From a checkpoint of a small transformer trained on Wikipedia.
Size: 10 layers, width 512, 8 heads of 64, MLP 704 SwiGLU, vocabulary 16384, 38.1M parameters.
Architecture: RMSNorm before each block, rotary positions, no biases in attention or MLP, untied embeddings.
Training: a variant of Muon for these matrices, 4778 steps.
MLP neurons of a small language model. Each row is named by its layer, matrix (gate and up: input weights) and neuron, and shows model dimensions 0-169. Each number is 500 + 25 x the weight over its row's rms, rounded and kept within 0 to 999. Numbers have three digits each. A neuron's up and down rows have the sign that makes its largest values positive.
A block is one neuron, or neurons of one layer that tend to fire together. After each block is what it responds to, as a language model described it from the Wikipedia text at the highest values.

L3.gate260:516497499486501529516559506516541475510511514522516523515466539533511531485476520500501494458548475495513506543521484482549514501496497479522495484514530568516459459485429502515525521511514491422510564534498491454513493492514485493493523521483506488522489499523439495496447480506506555530506478467510497512549501516476497490471525523504513518480498473537518490508527508484522478495515441504534507510515507516477541552509488535504514511494494488487475519525514524505474489448452510527490488482508494515522501489
L3.up260:516562481504496483494521502485522526501483491518519507516503503570508488484528470502523526449505497536472502487462524505511468546519479470505499495447517496523500457485464521489503512515526518477526468508485503489488540541525496487496531465483505501488499506479518477463478469525491506530454509475497499497490493547487456521505516511495463487460462536526521498488500482517440493480522493539520534506463525486557470474467468488540490523504527507485481524520483509513481469486460491517479505545522494521521505490
Opening parentheses and name pieces

L3.gate367:446517519467527505507426494521508521519435508505528530485505564493488509515502527494478506538479481493500492521500503516463495505486465531536510537496510549448474549517509485516514532499470488505475523486506501538474377530528464500508501490488462504512539522505482485499502533496490484541473480544509517501516496515519472510532518492521493519458458501510516509524478505464508483453486502453480480473487484498518482466515461485506482549494550493504471524474474501469519464508550476497533485513530516504509492507
L3.up367:447488500491530505501459473507503525519448469526532528518509580500538519491507574493477503515486508480488514502469479506488445522487494514517513547530520508477482521552491507507494499487483487478464520506501479499514409491478487534535475517495487505528530530487486474511496539479489512500464463545502499505479480517512477499498505486519491518465485488539508500522487465479512510483478524465474472482511514509497522472498471442488465529496559479483469529486506473480532480527506443534540508518527500501506467513
Table header separators

L4.gate30:489503555497478467469540462509522506480468494503455471456487456482558507524518466512508507485520512497510482514510517494484525516512527511526495488507528522513513466456462497495484522490501504534488564478487513532540486498487454556486512471489526520479496493471517523511465472550500480505473476518529460444475495500493489488459523519541460504458521491516503504534525485445500535525497479496501493458495519492480481520524466491445479475497486441482446441503512461485492497509547518519467455438491488490483535511
L4.up30:445528495460475472492511511481500491512509447531473457523484460527510475524483531493482502469520524513493477481500466510498464505512489500487514496472492524501509510486481499482508479460510492500501526521522509565513472544517530515494457490489505501452476511483501475465483502505500578519525520518454472486483522473489501498481510477498503465438516519509436490497519475498494497534524470535504501531505523540504485525509465526506520484515474490473494539505530442510540541546474491536504491473506507482516486514
L4.gate164:495542498450537486563521521464504489521458476482487465479483530533488472517516507528492533522529519512477506506484471482518508521526496498513511553452477445465460494498502468466485519507502525523493473489480518468476447535484488510452540509508536469484459510464550475485538520509445509489551474509496466518513459524498482479497495497540483461478498504526511515533519483474504508508517464513497534551440508489496530506466502472493496462456498461483460453551535504519534501517531522511541499495521527515486489522
L4.up164:460486499445473528468510468489497484532533465493516444496516523500546510522539499524498526478491481534492475502474500490566511499514500504455501500470479452544506467497518475529488457467508525522483561484471471506455556500542494522482473491486482517489487514495480506511508527478506501525489502509487511471511550496476498570492537523510531518491481488482473495514507477478508483465514498490511489508494517501472515461478550493491503524527501504506510514506533465498539549499461509513463436480519476501541499497
L4.gate165:496512516508509516484473441497538497497458472523524479522533518537504548484521509491469519478498484542516506450466520484499491514475500464497523534553469493478525467516503489496492533505489464491522517531513528524478525515493524490510475489513493536514517511527473464491495472501470501481514486479533484490471509477496537530525477489492485504556494491510496540499497537519494524504482475493471459498487533492466485484541554493526512490511518481514528478544523502505508525483529499477447465491509514516477474534
L4.up165:521482500510489486529498505523504487473507498470508458470463514511523483516498470512535518442485483470471463515453480492518471495503486509532524495488518488518526520486527500506523479529526546494501498516453467492482501496548495518493544503477519490471525489500508453535548504492517489543529481494489476456505485503507494498480497490543529530505511476525521445503533546513488552476504466499546483525521542490474503502516523485522514499513518478494507492511509487435507467535528522513473501493511513527517490522
L4.gate340:510480500497492533488513475513495501511508437470504535485447525494510483543528505555487527488504533495485474524519529473498498517522467477458482548486473482506520492506497453490531473484490491481511533489525516461442518515536531496463504464473498501504508461513488522533508505511499480521547540495548480477499462516449505499484514477529485537472483462480495467500502507496465509510543495477500471500480473497466521531476525498513521508477522506492486547517512457555522534524476503525494477529471497507514480514
L4.up340:482463502495443497509488493496527504521489478502480473488501482532466514479504535554514471456502524471501485531492484453516458499481463489479494505478515473512497509559463547493506480522540507521513499501502508522484518499537535513523476536528530508481507515489485482519498478495472436500573476516512490497528521503474482515468467470561497525446528521425477458511495487493494514528518491498488509520522448502492517510531503482483468554508481523483474481514461468557528488518475467455494459521500516520499497513
L4.gate455:501527467480534501534536495492510486491504487471469464481512500510514510487534458493476500484504496557503504479492567498489473449461506531495505463443506518521523503509473432476468483542520533527484485469484449502498503519445519539490502477491507469559494507463481538509504461498454478491440511528498497491511539488473467496498520529492462509495527534482483523547488492529519464478445525475532485469487487507529458547540539510527480504510507498488527452471464437517501518472491519531484488445501499475520488562
L4.up455:549556476491542481483516488504515491478445486480505509514507491499519513520540479502518502495525520475512489508462498493516487467546513517505500491477496533516506521506491479481519451518503534522516495478491469497456474540516520534487521506468505468569499541494529478491499475464465460529434477521504511479476527493494482511472489542539537519535507517444492519432470503503491473501443534472511507468475471491518450536500516524476519516509502488514492466521490447506493500465452501538463514496517497497520482572
L4.gate543:500491502489520490522512508504506488517508474483539512510488528543540488502470510465537543510525487498533538505545490465531484470528519502531490482494511531499513527495488471484499515505492500504524471516505500487473451474462527513514534499469474472481527550500530473532547483495501540508499493514482503510515525466493479497479497515511524520454507470489533473470516505477534535448489514514509537497469481448509501523495485484486513490492486478476475488509521497451486489491485517533526537511495547499494484545
L4.up543:512499530489541492511531529505516497462520521505580494537495535490534494517458483474529499513454522533494482470506495470476478467532525529509470496481475491490565501487509472497504526505552554522468499493498486485492478453484488512499494486536511486506537524492488477509477482487479491498485497526534484553465497511499503443546477541492510543465516492515526510446542526498544508508525523480498523488450494501527504576498517494503477522452470464505478473463470534490499518485466493520503518510517508512499519507
L4.gate552:490470488506484533493528502522563530490522476506486483511509487519495468493488484484518537497533479537518509478453475503473516492521489449516507510489506486501521488517495528509506493477519497521497501505504495454478469519484548492508493493487522527478517483501511551526529506502544530493518499481474475483511539476507503514513520475513513500482553497557500495445521526492459548546525512528501489548482475524524502473510493427536545530504528483510486497503562523471542541490506551474526517503525508512535473480
L4.up552:454518481453503506487524490518530560477512484457477506495466494534521519551521495494546518498468483534464503484491474499538510493539454484499483508411466519501500492493488474489489485502493500536523497512518491509492513540457553515500495508535513492484529514483504568481517490485485474472502476555514457474494521527484522510494495531499504466462528513501517514518477517470494468510548499487517512561504500458481509504447540471468484503489511480505464482497504503528506528558545526529519454537493537520535490512
L4.gate611:507527480470494488523516516489501507517480482509498506451493497502506467491521486536493515477493490520506507531503508511502470486467517472464486437481449514470459482521447473481505461495507516494526479476509469497486568511523493492494462511455496495553469499512483515462542486500479517462511540489472479496501531485477536484501527528528511481489497530521525524507493532484485512500490484492481541514491509510527531505487489491496459452530512521467504494504487428550498507507513522494512527516490515497494492493
L4.up611:522498525487522494507488580495501534531514521495489494457449499521503514508479451518497473492553459527487489510518518475480516512489512547464507502493480515528435487462472480528512513499526535545525470505547522482513498440510516480498489491512485476557475493508471498500514514510463505500500527516493529491492524497495547494506508524498448457506529470495488459500500480496558520498487485480501517523516455494475497488471487533493516534493538505497482498556478550500520490510497536486537542487519482503528461513
Parenthetical after names

L4.gate6:524476527500542500518465519483494476493503456513507489482501515516490534507498534513520543541475512509491515518515485506476531488470527534545472512494487526465547523472539535493517496525515491534505493511492478518485470471500452483519483480496480495513460565487484444466521504502474453500431510551424498493474490515516505524519469517483509534485464504550500506538479469490494531522488466485479453511493497463490500501509536518488511505512568508506506522509490525487548463527467474475499493513536485494493521486
L4.up6:507495508532511506500522537497547482510459479512562514535509533548478548495483457517506486488434492477462493508510509511495491467449480506524504489537518536497520459479499493514519484535531504520510503503483496511475532525534472481523508489477508486523488494493478490501451521479461484505439468511488479523492490485489520486477476485498507518451499508547536481490447498459496455440489523502491472514489472496547505519529514498522489467512518511505523489538500548472524509528485513523520504532533483532500466512
L4.gate25:496503542503542462519478484502510472487483463453494502471515505532509538511491502490536484475493473470450470514468510498461442485514502553506514521534496554498501512525526507479495465481518497497501521497488493542546477506536489520485447495456475477506515493512490533519488486477478441509486504503513449528473507502465495487444512505496505536466472482518502510518510511519527548492517522513462470484542504520549478515489517523477488515492539500478519542523473510514530489517491508545541516470499501497499469453
L4.up25:501478510498474507460455467495480439484509459525473479494486466481550531510477488478490501482515459502496489505479463498446504490496453526511490540498553481513505495505529505478497496483491482497506510510487487495513459534498469523502482483508509501520558504490460518522485495460514494539473466499483489515516466512492506517503498496507495522476558515542519478526465487526509516488481527468493519457550519498509509480484466495490493492456530513490492524501506506502438487522503489514544486491536529504471488510
L4.gate73:482515524462517534495509504507514468488512427477490457453524494505496481520497515474519480473476527525453569492477470497503517512499463481510514501514487501460470490488481490485512524473493489495483478523549436505482537508504471507504514508501534454514510502493476481485499502507519497506513517483517454474508440499462486481504517487463472487482484525489515488496535479472494503509520497506494531547500481495491544533473481463511502526511534492523494504506484495478515497479511460527575498522499495496500490529
L4.up73:507523511487534512502537490488489516528491536489443487522518533484465525528490496493491509515510491498486497546525526500526481447506474509524496487499508508527538512556465526493508492479514494496451534513516511488522512508549466523513538498506512518495487489477484479466547456506521485516487511503483487517512460519500498471507501469503480499487531491556522533473480502497485531456426508539459490491515498471522508537433530505528474545518490482531459508533508505488505508508486524525507488438459476475532532557
L4.gate189:487529522512466517504530524495500478434474515487518445494481503453517506506526542504489508489462509497482531494512511494536510531520513469479518497521525453488496510501486454490520545536526521494524527486525493513474510510436459476480520502450497449479531518537519540510506485487476493483490522495493466485472480489505472502514480504486473495467457496484498526478469429521498510494425483551502538526506501519531464489495501471499536485512473467468471447523499523473550493481515479520452466526479499506499534474
L4.up189:472521487450521546485477507487503479514505456486494522568517522533503506492513496462515488485528518532476506489489511445518487474490527524552492508484518520491511485506500485498520493492523533466490532486535483554472515517465500479497517474483462503503514463498550492506493488515474485453510512457481472497498494485485507565498507476496524497514527503485468530504486466481532464504526498509479446544464494518499489493502503480488488505502468497505501514497511518511533527482511552489544493451529519477515482493
L4.gate255:508483517536503494522518469505512506510486508462538494485508497479522501551534467506521448561515467534468508513584524474494492505488509489464503570476488462485499520495469492504492502522474490491491534460510497499503500473465499467556505482475539473497517520526453505484495507481511470528498534455492521484516459511502502505533462486469553532509510514510493471525514502471504544532500503503450467488506533524480502495481521492494483466472488560454508511464503523493495485480505511524520504485481495443523486524
L4.up255:509513483512469498516516467511526480488533484459501462504481521484453509520504496512482494533478507528471454547551552488525505478489507469503487517496533496513479502484494503501520472477481478458522454506539517499478483497503503532476473498444541480494471511513508477481476478533522474501553498521488470518527504560545475492522512545498521486504473465472555529505476458440522490492513487539500477495542479516487452508503493478463478480494499500533506540485469515516494473517541502477499496513513477512495482483
L4.gate312:548484514481501537541518456482478464470468494462511491548511498478508504511487503507483463472487499472514521481544467488538469490496474527503530516500500491507523487479494519493523526497506542533500492468511509494517474508452522495512474514469510494492487509491512462475495492545486503482477483487514495496532518514499474464468494475519502493499464518506510487469527494465538474490522480481506497514504531504464488469504494452496482456535484507486519503523487478508451565479516474493501533471566506451522542484
L4.up312:480522527471523548499506514475537489459456514508524517504514516487532489527463526491450496481447502508488462513504509511525504492503500487483481488504544503480534496489515535466479513518484512518465484487522482505513478528480506480531523526486507502531480509463528490499491508505536488509512544486493464508466462529541499517519499480495514467489486535504499467519499507509475507513488534510460509482508531520477482488517452492456513507521526500516545489506512501528511546530556550481504471478508518509527471522
L4.gate373:512476521517506487459478530495490518499496530496511499535512490525502536536515525490486474526495557472449507517514498505497501516527528477502507491518495534459545442525497525495497532493527484549514528482450487517574466506535473481568488501492498483474523477498562487508494499508493524508494521479508496481506517525491511508492508468510498523482521497496483513533492534470517500524554516506490506514521496518508461490496538462541509483500536469485512503498505506458489485479516495541461465517476539485511520480
L4.up373:490510473476500511494469480532485510538493584500498481497466480505528517499517488554494461515483519532472502516461499455518500436444497494476496490507501448458491514542527525475492527484541512531515481503459475498501508471512494502501498501494528495487497501485501507479520432481463488498472442469494484512498503521540486459493545531496486500486502494424522503531512472506525466534513499498479524450530499523514513483489512529520450544481515485480538497509460461479524496477503490485511483488495500512481460524
L4.gate511:506482499472514538458540503455493439505484456497486470524512530546486536512534488471525507500484544471512486496518528482502512475524514488557518505492514523479529486500519502517511505524486480514480528512534485528596476530437478505472420496515513465504530539430485505467494535528513505491502491532517482511499505519564499471501536470509496466468467485501502501497471483518496512541531532522500490498498509510550476475517513491524459555445481460524458530491501469511508507490540509553474528515519504483470511513
L4.up511:525491467500449500522526432475506462507489490500531453535485528508533491475481526462488483423471505514490507515535510462520480502527496504505552469486512477475530498518511527501541494529551480517485515479521460496510484520482479541423459474499487484500528515467537478498524498468503534476514486503544472491527513467566502467520488496539495525489501498508510504528540500486502480484523499495484465451491517479517517480519521530491506509511575542500471513481502503500501503517532519539437535467473507503499499478
Table header cell separators

L6.gate212:494469533522488494511525483506521485503545492497501487565478488464502507519482552480500506491551457504459511508506507506530522522478496473491517529525473480519556462531521532532451478470498497483460517540485514495483482497508535504490461522479518475528507528463525478545476536427521508510493496508515510480518500497512562512550474496491559510444472517495534473520447536497578536507487508473511501499540486471469492490461517459535469511488496557521458505475510541510490525505465536541506492473508492514520519509
L6.up212:510493501526491526528502508542508500489498506457531513527486514551532547494521529506516514490441529478487539478499484497563489470494526470526548503550525543550496490521562524501516467481507561539447505509480470475554502502487536533450482525497472523527485484482529439513495492521521489533456532493505494527489510516491484525504548490498524523485515497501506488518501493490521516478490503486509456468463449497505483471487534432508502489476453507512482570481482507464503557482514530493532480476506485520517475490
L6.gate386:434566517499539511470481495458470510507501493527462520530459477488480553529464511510497499477467514437525488504501525469511502492488500499503518502464510509504527525492519489465510475499521491515502487523474527504489510503526477486496519495452517494507468498491517502544562523458494547508505493480538493482498524532549509538435522573494464533478471471515468475483507439480506537498527522531516546521508492454491492517515488442472520466495489455484503535506512481510525519496482486503563482528491506499460516491
L6.up386:495507467526489512462553460504525464450482540503522472481508491532528511488486477549460484514465499542512492484478515523498493524482507506511513562488539462470529538517479483526516521481515450529470493525541530532481496467505487492503555505504523463501522520506525463517508526491493561484509508481489494509493526536496506544454509524483471558456519529464482489516457516471528491512485523549522449484485485482483502509505481483519503533519519488500489496492511507532496524535501500518510544542492480489486510505
L6.gate393:526526486501489535477558505497480511495508458470454512515499524513481474480501466468514504453489554498471553508547466446478483480500538516524514501460531465524517454479505503519511479511577490502479498516510526483461478478440518527505491496507509496511522527463505505524460505454476470499493543516517465482517478519504498485477480472516494500479496512480539531512495505496470458485493513501504461533506478542479512510531505478501495461532468481501564485482532535474534538518510460485526467541469463521510510492
L6.up393:458512490501511479473517491483508459531468525473465512513520496529502516572470473470509460540514486476514555520485484487502465480492489515480520444508475498526510538505528515509505488499530485481507499519509486499507530535451477498512498522480512486495529486474470517505475553516464473525516486476555516487489543497498511515506458485498462522506528481476489527463481497483468476516486491462491520516440522526485489503518514535483505445491461512509513513417503503492512509485530495527512484493473489536483475496
L6.gate490:471508506503537499433499501502477497538493575514483485510479498471500503545511498494501490532538493498465512518471546481545522556483540527501481512498460475534510497473505515450490532515529502471488519516522479504466508508519528512507503514507510534461494488491499509501461507448526485493514499495531507472492505493558471512462479481476478458498512510531505469518485546459517515556503521527481507509488472479502490520541491524501498489509501534479491544512517517510496514509537474506467515547498505474463513479
L6.up490:493518493476472449529457495498509533519483497524523477514531527508525455547497476514502474470556484474517525498490491533511496507509511484552502521530473469518527506521469472509501497502499477494532500494520545500475484518480514523526477427488470468491528500472496547539459497511483499522514514491535497503501509523455492453520452549533520497510473478457506498487432505523531541505485527501489477496536512467525460533484533475497511467509522460527464506513448467519502462489489513509515499484488496485479508465
L6.gate492:473511522503478531507505514483539480497495485503512519506485519504472475488438504513491469473482479465504471532483530487556464520472496488496518490527469487497482538502487528526522515525487450487485521496495485530518509496494494500510522508471502472511438537521508504445450523524470462461498510526496491557498491479480507536520477467530477505483503489491518463533477503487481536511494501469467532525510501522489517524549504492485523456484529485470533488439473501491500481502477503501446521452485483522549483498
L6.up492:512504476519522533460472484524513480491513470506536523492486485491502486552466499490469467509486503527492496499531474475541502478516500530492480506525472530505464509503514463511521495515512479509502472477457538480503512473511512474473518516496502526479542542517521496476442552501503466511495526477510490500502521511518517544556492466515520493527465443516508484510462540522468492501482494487545540501449489467511547505511501507508496470526495546488478520483506490535483526504498472510493519482523466501449513546
L6.gate633:526477493488520555491498504476469513513510473505491516460471490497488484471445512439517524529484504445512501511512505440469451501492524534513552501536502495497475531505486518486464484485527516525521450479478509499466510469504541522474508540451479480533478511513503511473494501516490516475496469544530476506477468497490463505524498498503515490512500476497518474493478493485513557512507540499558518536522528504496515511496489484574545520479512466488493497483513489546477523499553493496493539494520459503522511522
L6.up633:528480498480507509486483504524485465525518493506516528533509510534534489478478492472486499538468473500535533499507488502483513529505493490479477442519538493495478500527488513509490518451532471479477496488472514499528506450500537501452479488505521488515463534501510505489509535455450502502464481489492467530542489524538478502511489516504548489466486508478501528512487506505497573504542479504497483547452486516511526473519505501476517526474490469527514481524467503456495486487513500458467541447500477539492483509
L6.gate669:540519466517532496497466500506495465564487497518501530512482528524518513523510514466537533447507536523510534475514534507479511512464487547475499528505513523480531502490480523495500468491510487487492491494469461502466498497489521528486515455469511505497476525464493533519491488475501490513527471506517484514498504543530492518475518520497498569458508493519508480464522466452477513527539511494453453468515489502461520438495492481510490539501516458534486510477493470471475522516505488437497567487470533467492502536
L6.up669:486481528454499538479477475523492476455498483503498528490516490479483551516508485530475503497519496508483482503494479516512540503505532527494478512485486486510534468454504454490488493505545499482499458538517520516498540507520462493513495501506509420519488515524534512518486513471518503536490502539507490504472544494493457488516531521502499535459523502466556530481504518479506465488482490488534463491522438484549529508536512499526483526473464550496512497490507488519474474505537503505551505496478511521435527484
L6.gate693:490500513492523513504501491562529504533535515480515484517517516486538495457537480446496496500476483528531483506474495513518484456512535474535472516504449466456511508497501514483503516504526523503492557532482492470481442470478498510505542485500532496514508526497461500533523484481536508546454493442488511546475493458522497521487520530517529507460510502535485506521494529522510458496469509484521483506521509505445509524506494495520521481490544477487497478502482474480520505494455442532513506495488486499496506519
L6.up693:529536519512489493473529494495496438514505533477471515456504537432473536503474510512490610518503496510506516490518518507487466481487508491523495518481481495474495529514522556469551487511548462455477493479511511491513462515514432485458505495568477477489478471491493489479541522467508531483511530482547479505527463494495547516538455496509469564486544486443497515510470492524517513494506509505484508508544513510502513494486539470482479479478466478486524480528513528565486503536520471503476471531504528503507501478
Table column separators